MLP neurons of a small language model. Each row is named by its layer, matrix (up: input weights) and neuron, and shows model dimensions 176-271. Each number is 500 + 40 x the weight over its row's rms, rounded and kept within 0 to 999. Numbers have three digits each.
After each neuron's rows, "fires on" lists the tokens most often at its 100 highest values on Wikipedia text that the model never trained on.

L9.up1370:494505503433612448493509557498460495443497447413493494517495547475487593570511512494462515515472536512506466508537492489551568487434532524503547437534470527459541438539510497453431504363423529528555537542518434487484502530533600490533489525493390477497465493573502524438525508440549495567
fires on: " an", "|---|---|---|\n", " a", "0", "|---|---|\n"

L9.up852:550439471519515410532479445486422515400563520479587474496460489510535463455512489507536462492479423488465609522526473540515505504524498535494555524526515459457559525456525466516454532516539491563451526490529496506495493536526418533578454552512483551546572477510487487448481507482453507537
fires on: "H", " J", " of", " U", " trans", ")"

L9.up1124:542480470484460479444488452501489601529462436492519536445453476401487427475522494449460500439475490525525492493503446509462487549538501424476421540490487579427547486489521444548471550425488533541536497512555520440386546462521534568500468475486454462515511470518443440474470513487460554512
fires on: ",", " United", "ch", " Chile", "it", "al"

L9.up180:446514491460478457489518512526498508534475491444533515514539444470467485526524491461458498459485496542414494560538446460479438436561525560459608540538522413564468543492542491453571493500466445497485487441538447439559536474470481441502492507558520550478476444512435498488541512487521488585
fires on: ".\n\n", "\n\n"

L13.up700:521477527501503487566455510448535468519545554557406535521504504575569511465471532508508541530499519523521492465534525469448462550505512482445401433522547515485477454501525430555568531501466470525468488481500459489518457487548557487463519523487576448515507509510584482529510483557505496502
fires on: "S", " is", "-s", " sl", " States"

L9.up882:504471531463463563477478464508526515453396452467514476489476497483518506504557550425471557511493511497517463472444415465467541469413536474525528546468490468436564597477507471494488472434497487527507502524514505533459579462467504528482505483511471527471497524497449503493542539509525486466
fires on: "|", "-", ".\n\n", "\n\n", ".", " |\n\n"

L9.up298:514538554588498522544516519455466482493489452543546487509510524490505481551458587484494512518495500475474467481549517515425526462471532476470454490513516543561520559483487531479561443481461476510561497542439449466511499373498538484444514463488449573513513523438435439505475556487406443533
fires on: "|", ".", "-", ".\n\n"

L13.up1204:499479495514516499501464487507565521506584475531515531512508449461478458495534477457549487471521423467485526562450529547498507494538489499602560507434512481524545500517529486509541462515470495424499495443479601539498525567492522462535496477549465496509521505522451420450522529516511503465
fires on: " the", " to", " of", " did", " in", " named"

L13.up1709:504591496500447457460476494457582447545544519471469484439534539467484512473458518487514516508539580478451505527511527496472593502478496501553508520463521492448555487553548458532507514529501485540531484504508470493480489470480475424498492510542426464531538538481500433575523524549585512539
fires on: " M", " a", "M", " A", " C", " F"

L9.up1199:536483473502495510507505536490461497465493497563554498509494537553519399487456413459458492500538404493510553495485490510500627492507490485454501566511544447425464468589453479465458537516459499537491528507458399476493490566503482553427519480496457506494504487528475537531483484488461551551
fires on: " –", " A", " —", "a", "f"

L13.up1998:527494473516499564448580585540520463473456552476549526468432470508505468455489482515526516531494548554450502495534442444519511425492457505473525473482489445497510493497550443613553471490452495529458520474478407470473490498492510554499501480532517546583545476431514501414533501488443559445
fires on: " C", " S", "G", " B", "B", " H"

L9.up1082:505481527438433449535502479540531492517524501437478488427415532462475544564531434507452490497536537463496475546491523533421439466535558426468445423541536507475504526476447475522543498512540547467447527457503469517470432495556533430495509532515434527461493523536455455477517487473554471535
fires on: "h", "a", " over", "ors", "ach"

L9.up822:515526488490475479530417539442563465454550476503483525513509588498493482524551572482483496534526466531511498444567489546461486553488470493446510467476487493451559448482459551525524483454486525462453549462520550503511557487447470556510443511541458504464434479490507582537433480479535506470
fires on: " was", " t", "5", " and", "7", "0"

L9.up1530:452495526487384516514447502511521506511449521476533504471493476518572516560515470511523524484454415469472536526464493435515512498503461472460433545554492484538489532525467559526554450494492532529485504530541549522404560431487417475476494451476437547569490527512525526469473485465447484523
fires on: "|", " ", "on", "mon"

L13.up541:542516476495473555474475473515521474558492515529440563498486512450515428521447542477558584459552497474476481524545528536480517514514537574561582529490454459527550514533481511504420470506547473521503541543550505480525487456495543454588494509443495504452495524506478551554482515531427493466
fires on: " |", " should", " ISBN", " must"

L13.up103:485443509495466498514447388565444487478552597516524534502467510548498503483559512486527504507512515525535476499501518536491424408536477536497443587547541522486448489531504465503499498465503519601545527512507524530503536471489508446513457498498589608511599486472452470553512550491514471490
fires on: "\n", " S", ",\n", " |\n"

L13.up1746:443594525472461494500554455446517472563501511514386508518512526530520498486453513490439568536489546471558516494502478472494563520483538474500510559520542532503520442526540457529524503502527506535541499478533486540474533512482459562430500466494413500502498531462470515519483479481421491419
fires on: " |", " from", " in"

L13.up959:528481495497413517495501441548444512457470462484485487539493541451527492510471572506502520423506545465452447515484524535520598497492564548528453520561515524505558498523517491462457505549510502444448518467538559468461546519517539450510506532531454498552510443435472526511488498516484502453
fires on: " |", " in", ":"

L9.up1289:410483508582470437474490486463517487510521536509437476489444546489511521529440478601511548406475510432555452477442481480473464520542476517551459413447484549486532522487517514528492440479496489517472524433473453528523476578490554510560505498517463547510557512488485425492497497495516477499
fires on: " of", " under", " by", " with"

L9.up1304:487441476496522479411492546516477455488524576497469516495510524446442499493439517552430507583493537484480500597452538459484563575502531503515522419433477516585482490555462510462580487572574509531595546514453527472534493553474506484447465517464594458535505516450450462498536579537499467529
fires on: " which", " first", "]", "’", " respectively"

L13.up572:478530544535554437520553527560446447546521488468452461478504545510561500464468528520487554461547491436492496495441440441509576553486557550546499543465514502450481525504546496532486516521498462540498469491467523496393557479508478538567447532505523527520544544544466528564463524505495492498
fires on: ",", " United", " South", " in", " CR", " New"

L13.up1424:521525420471455481401546464473449483539492548483496480499494477521541544508480534499510525566432494405536541473533536467550486504504523497504520579456580531488523485493434556490475532489477432478508515535441483554544489471539478590535478510524517461495542512519492531511511505531479418559
fires on: " "

L13.up33:470466495581462513480552424527515533442483454509545544469525499457432572503512475476524497600414472503454511508471472509502484480453438579440481522531520502548415529503501571532579526550504511448505536503435478532512511534458569453504509497408557485574526520530415558471555444535554504607
fires on: " B", "d", " pro", " first"

L9.up8:424519446478475509518474477487512505583477541526478508540490493506527569500472530527496504487516462535472526479469495478498504427467574525489585513505426473485450507525440510485580550537571553520531516567480532499521414456447510431540493520539482505513477526480442558514557514532453481507
fires on: ",", "o", " career"

L9.up431:463503507554448474490477494413556527554423510477493565492544524475507523561564511524476486531453541526527528570535434487518407539510516490480524461501508458550467553460411545536453518472464518441456561506469501485510447445442424439567433454582515494457479513473470488593537514441528548509
fires on: ".\n\n", " |"

L9.up1711:595502420492419503559486500510458481520499536502519531499519553515521518512482522449462533555522489540494517505461478550532551467458453467452491554512536532566457453452544432529407460474487538543537523531518585428570441507492540597548479486486571524457558474498483483478494487513522507505
fires on: " of", " other", " and"

L13.up1454:537581535494539495472509507578533558457507430522414540505503516494500447507536571493539473497516446483491499474430586435458502540478503489490474495560533413496523493420468460521471532497494485519469492524559462575517514489442479508509464494462492552535511481497593586449434514464588519489
fires on: "201", "193", "198", "200", "197", "195"

L13.up2039:545490494536470500475461488504428489558503562517478514495546472537468481489388539445482486447444478441510551550390481503472529526541444531540485521488458459455543486443476528462507498475466440436526519493552543457419428476498518540501506529482475515492413580483475450514484515463544519523
fires on: ",", " in"

L13.up1215:512428510542547488492523490510511518476510477466544488528495549564541481499465510482498453539583489527451540398524492426495546481522552590533567493480490526498546558518527488472455505529416442444482494442516487594465480478507506590448478458541574516499527517482487514540537536469509504543
fires on: " his", " which", " her", " His", " younger", " whose"

L13.up788:482463545446506531531447470479530530407501521563481425450502514467513558468466465514542499591484603508478458512514572512531487535543481527461545518547486438508413513427541473538549494496502390452525401532437489448503554570547558524534550543520582487521516528504453537468533481488507559502
fires on: " P", " G", " sc", " K", " Sc"

L13.up1618:551484452447450516411502414458480523465529491458555535543488540497523502467482476496488412504472447512442447418470472476452516497445565502496488475461503539509437426548523438553471478595515515485532481474476544446526502537499540500537462472431489490512510561479498490444517511510491449420
fires on: " S", " T", " ", " a", " Var"

L13.up1422:518476508485456424459518445475464490458519501523518443495492531523527471503497463530477515527543546492449456461498549476478470559519487484474535505484486538491511505406507547527407425489521462498530517537533475472495520549378533544540545465487525456444490519521457481516488489577428492588
fires on: " G", " P", " S", " W", " O", " w"

L9.up1157:472480540469492461509481509542473489480471518565486536451451523460495503469518473491548450485449475570483397536464419492541450420506503508527478507459516559537458549482461527513488494514484498467502460525521541469515450533463443516499537539483516486498507468457476526559566491495435442424
fires on: "6", "-", "7", "A", " la"

L13.up367:491453513545565483513578559527488548535471512573497490493490586507505526503452426530497463516533559494508579507395546562498509513490477546472473500527512485524435502461460521501576462524508445512476456490473468520480441495474504485535470497516522518539490486532469457431469496478468475513
fires on: " an", "′"

L13.up1149:447523501581541526488480539458500491535549402518525430536471481539514417555478488544513520526483406514473495535535537469536470510499485500528492475500429486509465498544547412483555541481533491478434475556480474473523483529474523437537513389406418501509492500513522490504535478464448487506
fires on: " (", "I", "C", "BA", "N", "F"

L9.up1774:511486533424484535555476476545508500484466492526461522512540509520475495488497518463502498529414490461482563433443570515476424482437459506502379493552548526528498587517494596418476545480551534598528539479497482493428463471498569513434511476551510500521456541417449440488523443550488496572
fires on: ".", ".\n\n", "\n\n"

L9.up875:436498605536464511480501583511486441540474398496510508529542477531506486487462529512516454512476409482421476498569500506441571464481494566463425497504458458479547497519548490510489472507507540535484464428442469484481484532515485490505436513485454508508534488575520499520463532401493506525
fires on: " of", " to", "1", "0", "2", "3"

L9.up210:421495526509506462558453493470550540534520461501488529501493483486512521573500543523571512506471415526586479464583445486503552474583517523519432485540455465537492487517527453469572422513541451490550540483455507486519526500532470556491473546558510469529491527487551451541524473491497468518
fires on: " of", " at", " under", " head", " the"

L13.up1724:518401479506486511561490510446482515497556564514463508495486455449493434565531450487533504520499490468537529473440482414543522520543548540503643475511499541562505462518429550574532492466445475467441487517486491512470455528543443530483517472530487465456523498457380479490508521549431458493
fires on: " m", " S", "-", " s", " gu", " "

L13.up1734:510501546498477576444523584548430491440505474493561483476430545480499470470546473460495579550493560451500495538554484538498479479513489556608602458462547504547581438506524470532535460508491468458436612497430480513440527503546491529541477489512496403463465488438473584457453573501476582615
fires on: " W", " P", " T", "P", " he", " signed"

L13.up1050:502517492544530475428478496446485456524421468488490409553534522428407542401487604444542584513522455546511512466460497541474460530528542462538594439516565510502540519546444501525446644549498523548389468503447517503506517506528541443497545535556499453499547521487403523524536503511515524531
fires on: " fl", " L", " R", " Zh", "y"

L13.up1351:487545453519568532462497534521442507485441475562514537458477554531518444533532516462522498512509481472488537540444451557460491520508433508496445525496484443498483392480524520509481531473483478498491493554555536477517501496456523487555516498487453498565509521480446509543501505448497489511
fires on: " in", " took", "in"

L9.up1335:550522518553508508542496435526474532519531431483521564407499477473469496551503509480482493489494573561528455503444492471484497514460557501509440518571483425518470529507427492512495499469446532526459524534540532525534534522463518499424517561449478504456486510571496471573407558486474468527
fires on: "1", "–", " sub", "ib", "ub", " Sub"

L13.up1279:533464494518462522498520484545506514439429506465493447493518470505519423489437505532493485448511398496502506563515446488472493584499572555547465420487496496498495615460504513491457515534470423458548538491582536547514467438481494527495488445493505473489534540423536563423503541490449486481
fires on: " ", "199", "201", "198", "196", "197"

L13.up1677:507446536510487500471559447528551405520435487483557442421515481451465538502466515480534520569433543500504434509521446518464562545560492468420436462503541469509556562472479441584507487438479500501473477490376443500475494509470463461482518589515557481511514447479450480505474544504537486545
fires on: " S", " K", " O", " C"

L13.up1002:495496471471476462519529431510440553498481538545496508541492525465541484508473459559532475532450473525498505463488445507554522450517490492506468520508516528524532507507479467466496510547479446492508494505537562530505477481451493512467522493507532462488583545481462498573475561509556525421
fires on: " ", "ow", " as", " ("

L13.up1456:528540566490472470483501521506592488483517580507461505507545490545489476524474529579478506530485533502519475518479527450512541497579547542449454511536433445505419507539439482496487498495415526535524475588518406545435520467501471496536495550557461492459545526512449515504474514492495496437
fires on: " was", ",", " is", " also", " been"

L9.up795:483525591480478510493515509506430528543488584453475519466533528543496430562470491497536478482504508490444504515497554486452475495445471451448445528536547562489473508586495468509429553426503495601512469542482449392486556472548444527454488435540481446601503538514505467481541525501528453495
fires on: ",", " had", " giving", " having", " put"

L13.up724:513482488495422456515565500479458485490479528485468479492496497491541486440577584488521488493507503492481532536543549478504512489435507515579513550448534485424517482520472504514525431586412488496494452518522492448456489505493518547485486530438537480573496603549527511553549594543467509522
fires on: " a", "a", " and", " A", " "

L9.up901:519490511428498491471477423419477467569504461540564431513510442414528553503414557505430478511473407539469518515524558498491560522502527454473449506562528526523449493555533492545511481551494510437476512523483419493488506496499453557577528412426461538501508485479480537502507479399527514510
fires on: " in", " on", " to", "og", " at"

L9.up1598:455436434520513435514481473560505513506482440516519562429549523446486404493492543426522455561503496511472541501524510489503462508522520510529453520506545456581519506538594463533539475415447516537496467506513531534468502532579447493533470485558499504436502510557448483495520483472471518472
fires on: ",", " He", "t", "s", " It", "]"

L13.up195:538446565490518507515506449565522484580534529482469479472486525467471504523499490454500545503487504501508540550445574523503519520448521563417469415419497561538451479526553590537417452434545511474442559528482467431507438512578577405510506463490492473504531502477542466495466528479564500479
fires on: "."

L13.up467:456487487441467500523436460543455487524478527435540452420486555427512554462490459443493512571576504513497469426512466556529571523473524585524478482456506541412489454537551485464491474565480553440543425523503538495491487474525510554539524508456521535541480464544507502528513548502480436522
fires on: ",", " to", ";"

L13.up989:551480532485462440501445545429538503522502512503475473494542578513472504456466517531500554550550490443477448514488474502475523456540453501477489508517506482526500551516480455471523518546542457564478526517524488451461533488559517549522468567509576501559521450518551443553472497450525517487
fires on: " rep", " and", " dep", " exp", " Rep", "Rep"

L13.up1400:436456555575544460481605502499504424418518537491591592514494520466541474538525510495524492520433495480503535449526493567475438478543587512457491513503455511502495506519447484471501462531521453473498500514518439551564467420519468496540484485580530513528538465589433471456483516527492425496
fires on: " an", "\n"

L13.up297:429526533547421481475513475463409507495551481480432435496515470548538470438535457543472498446470447460546502534457519460442504449480571608530538465478490502562564469525596575522520514485523553524531490475494518486465504481538436493592453522538426468459455539506432475543514488476522483505
fires on: " of", ",", " F", " S", " Roman", " Br"

L13.up1021:477505506477529518470473476595492462507499523518497556554549505429467568511522459508522466538458490459509467463514471445563470480579500526476481489500525554453517537455408522548436548469538466510410522503487487562536563481484581468445499493490512475563527503534430521488507526459522498529
fires on: " L", " P", " Per", " Pl", " stated"

L9.up1040:435529458485498516562433462514525534537458462505481528561522466493528552519544465445467587444507559431429555476493491520438581508510445488493461435439530566520551484459451541439502491582542491510467489521501517527471565560461461503485467446486567554552494484398537494561466454482540459424
fires on: " the", " after", " through", " until", " of", " before"

L9.up1116:483389581515464453416498465509468487529527542514515584481541491503500488537544517525524489527452511438531481578407469579528492481483576440527508516474562454460522574516463598571531534421459464549495505460462519448458548510510476586509555494489520388503531539489562483464559478468460481498
fires on: ",", " |", " as", "),"

L13.up653:443565462535508572526525440505552464519506520533467446468477481411585459475519472499498507429463550495494489483547475463506566481539477484533513430517493478542523467456545459513500476517515494443479452536528445485559485614549554487457473471521507481532574483485490523437439509533581462492
fires on: " C", " Ch", "P", " M"

L13.up344:472531536495510488461467442488580538498445547488492555451485531393497558586470519517490545476513522428449565499550482479498504510482515490495476444452584490509543478570512569509514462532450457523537551590493444527554537521590478535517537559503522459546524520380496524508480511453500508482
fires on: ".", ":", "5", "8"

L9.up1582:486465527516433529472473470542546500443563547537456524473452546508554477457558444465498544505499469573463538412506533480436442507444502520529481566468497485503452557466525466524457490483454505545595474480425504518452591501530465460528483546447517565539460525522503507532462510432474534469
fires on: "ps", ":", " −", " of", "–", " K"

L9.up1841:459457493464418507451497499506556550493565484472544520522486577500489516522515484491506477516466475490515496478431480478564470520555509525538475457621442406528558566468465556543511568484507433533493509419462470442509495485481484442556493510527533456460504495461473499520575529456456555516
fires on: ".", ".\n\n", "\n\n", ")\n\n"

L13.up831:486523484444539583449511514519462441466490505445465470524465543533451489511461493442493497496529544553409520458464491593419561528569480566547553529552505522518489465469523484455554504536498510532519471524517453541472454484416490491434499456470467557448552437435470533506462500480472441494
fires on: " in", " by", " with", " f", " along", " on"

L13.up1846:561525508532518442517467481414474560492527521500508435467452581479486447481478459443457522547468488493446506487496551434491507556508534505496517486467434438477532526450489482476515497544450568498507487464440473533509486441562461577542459493431478487524578469521469512489519543525478415372
fires on: " |", "4", "3", "5"

L13.up1240:516485486404461508439401516481524499518545548520531474475462492536464508520523467505457561499541595541474473440565485569521472504526513496564464499459587488468486472564492503506527454444510491480494453481498467512523616451522469503529480436460488481446498425556492436521478504525474496521
fires on: " f", " F", " pro", " sp", " Sp"

L9.up1403:496471596483443479457459456460505504514442501525515522418482513432513507378446530479472516480552460541457479525490448490560475518531513575500506575527478505472489535520526482437429544512519482493532516428462518556455564507541491440463441536430511486445541532467514476509472447508412494434
fires on: " of", ":", " number", " around"

L13.up410:536569485486485433480543454550454492596531474546446509483526491548448482508498525451545520546544582570472557526493521400511496435494476489559515495568435499512553449484536492544484545480464500533544517492572495565523588564472492627549452487490444529509480592516495533506465405460472500480
fires on: ","

L9.up703:585479519537448515447505501494507548509501493482498588489527429501554488485525543530511477598447531518482544486453516580468443497492472430496413557554561458531483526545535529500546514471418533544450536481492446438522540551490510510477593514513522505547497565465473498473451494481469528491
fires on: ",", " years", "stitution"

L13.up230:478429478516494461564537489499544452455552485524476506517477506457532475512523495526497509576510507534519450442554555467471484433524522517493519519553520466520538508497461425461479539481469487541569499479506455513568506526513559496467459579464496534508502553450498505527446614407443499488
fires on: " R", "\n", " W", " N", " addition", " M"

L9.up1146:501503429560522407590501555491385481542535535525421498510526475554526569525434461500512480442530518503495527474487529563569457521560554525486490482475534498487521498461543468529494429435442541502520525541522516495459475500554541549478502496562456473472472461496544453519488496413524491459
fires on: " of", " among", "ver", " League"

L13.up812:451471446516543500485504532478566493504526463534517478483489530552478429564507462560473483481454452502518563493493499426482533475402547531494532459419485505531501581523499509493503524517521484546462464473500497484505432466462436486452521536461461520412558489558504527483440511480483512547
fires on: "1", " M", "C", " Los"

L13.up1864:454582511476525458462567507462478533454535490490454547609504431468526512475551486496446528516479492541482565484600459451552480559495437510518533442555534467507473486516537500496537469503454489536559484490472541486551511527558552497500503553461461494537544433480511509516486574596484530435
fires on: " M", " do", " no"

L9.up2001:501406475460464489529522532534554475458527521553495496489544515538531421499453507467481410477539507414510485444467585497520513513571472528476436523529469460498426490438471458441538564449483442510521557459500544526463504523551461557532510478461523463494466522499474491511517487491467541452
fires on: " in", " on", ".", "end", " during", " most"

L13.up215:451530438509450518494533473476506475525510552500545493496457493549492503482529493484575446491513508522509452473456567431507507504481462518465457595464524495515496498554450487506499471440511482492497479544544528485436509462490537461510447518512429519473492527534515468521545529445523541529
fires on: " a", " A", " El", " Al", " O"

L9.up1781:483488452418492476562523535485426460501509536522500440560513484488447509439469543522466522530498472373500503505475568525540484561500579474486501536465520504514518500518482490529435446510545562599480491455461507523507549490567468469526481531602454465518518427466527527518481496438467431531
fires on: " ", "ec", "istor", "ix"

L13.up1934:487497530501508454541446552470494511484464471475567467568452540536535523527477476478529538544592511501533472497483479490454474538420497460523401482538486509505432466460505448429544511546523501521443499514529468553516499443433508499503515483517541524514546539452500500509435491531525501453
fires on: "S", "-s", " res", "s", " ass"

L9.up613:563513493535525529456518550489527533490507537489478512515482454591538472484479491510494531464560504450496544479543530525448491535515507516479524522466467528520542450496505520566598471392516508498435619450516503514519512466500485466480543515465464518503497469532464457510470475552522453473
fires on: "-", " Th", "in", "elt", "et"

L13.up1994:476524512524494555469471498557498498489506436516415469443510555483517498457497484473486492570424513526520468561508459575538573551578465549459493459441558490449537503456492439480496521486502496455522540473443498513469536498540494493492511519529548492454476502497438445452517439454593469456
fires on: "S", "-", "s", "/", " D", "C"

L13.up1190:471546559480539554477476516501549501529510505481496533510476487475538394582472522478501483512506544513497528490493519483551467526436452466527508524511536495519496522512469522480494430539415513501523498521459498477507431456516500573446475449549468524549452499467507491416443549512481516515
fires on: ".", " De", ":", "199"

L13.up698:478438456463525495479478492502503472524459465498534483523531524490440475535389471469477534513433543501508514501498513558548469505514491466455484477488579426494511440476552516539556515584510585515444541471508534469453493510533534536515484526543449547496515425466525496601468510476468545471
fires on: " G", " T", " C", " V"

L9.up1115:508563469484543550483513579471438462519479515560515483512502512463468436475469519495507567467504512533516471474468470546511406471470483524470511447460536515522505526515538466491507513555471507481543454533488544536460453518409479489444458451474515451529502495482437496476531541489481571517
fires on: "P", " (", "F", "A", "T", " E"

L9.up1834:503547545474467478533508560560517528421503519461479563531549631548526468481515475490519446503467486522480462511515581493477517505497503482490463491493479466497502477453519485555497570499470501473456455476453428529529520466481483513446544511487516554553525517482455523481454452453506478493
fires on: "1", "4", "5", " to", "0", "6"

L9.up268:512525442508517519485493469464587432530398512530505465555481553476473557534468528510430486542560484537517592504486483476524554517491544500504491550510547521468551504487525511426454488532423481480514508537458470501470470480512495445556458510512465510510504508474520487490486539401435543427
fires on: ":", "um", " number", " as", " least"

L13.up1281:511558491458519548485473510492546539482552555505508483512517517412428561522515485471573541575431468549472448506510508405451555384504536535426474467503532539516494548451478523545492501502488460446415539495560548509493469519499546533462507463537516534531468462461484484544521522507495514499
fires on: "-R", "R", "1", ".", "or"

L13.up1647:459504492501561573510507584521533467526517442519478503464534516468481480480536516459487420528460437429525510527495477550529502463467539544514459502425501465441517525569477483536512526541463443499542422511523430460556531479473496491505494529520445556484452579479499567511536423487467533528
fires on: " an", " long", "1", " M"

L13.up1238:548471531378460512454484490506471486453435492545518516526511473566443462557514512448536503469522547537479523476466459459513457559510534482440493500518524455449490511509485513525524503503517464587468488487469508579499463479529580503547494596501525508488508517538450487499523580459445520431
fires on: "T", " t", " Th", " C", " T", "Th"

L13.up1363:496463551458516470498451457542478477489520449446487482498529495442587523533485473510488457565511507511519540500496512481507484588520557576521477504475494497438431423537539489520417526481506520540465483477500461526506510470497506526410486496486430529533564509467491497489487571514522554525
fires on: " ", "201", "202", ".", "–"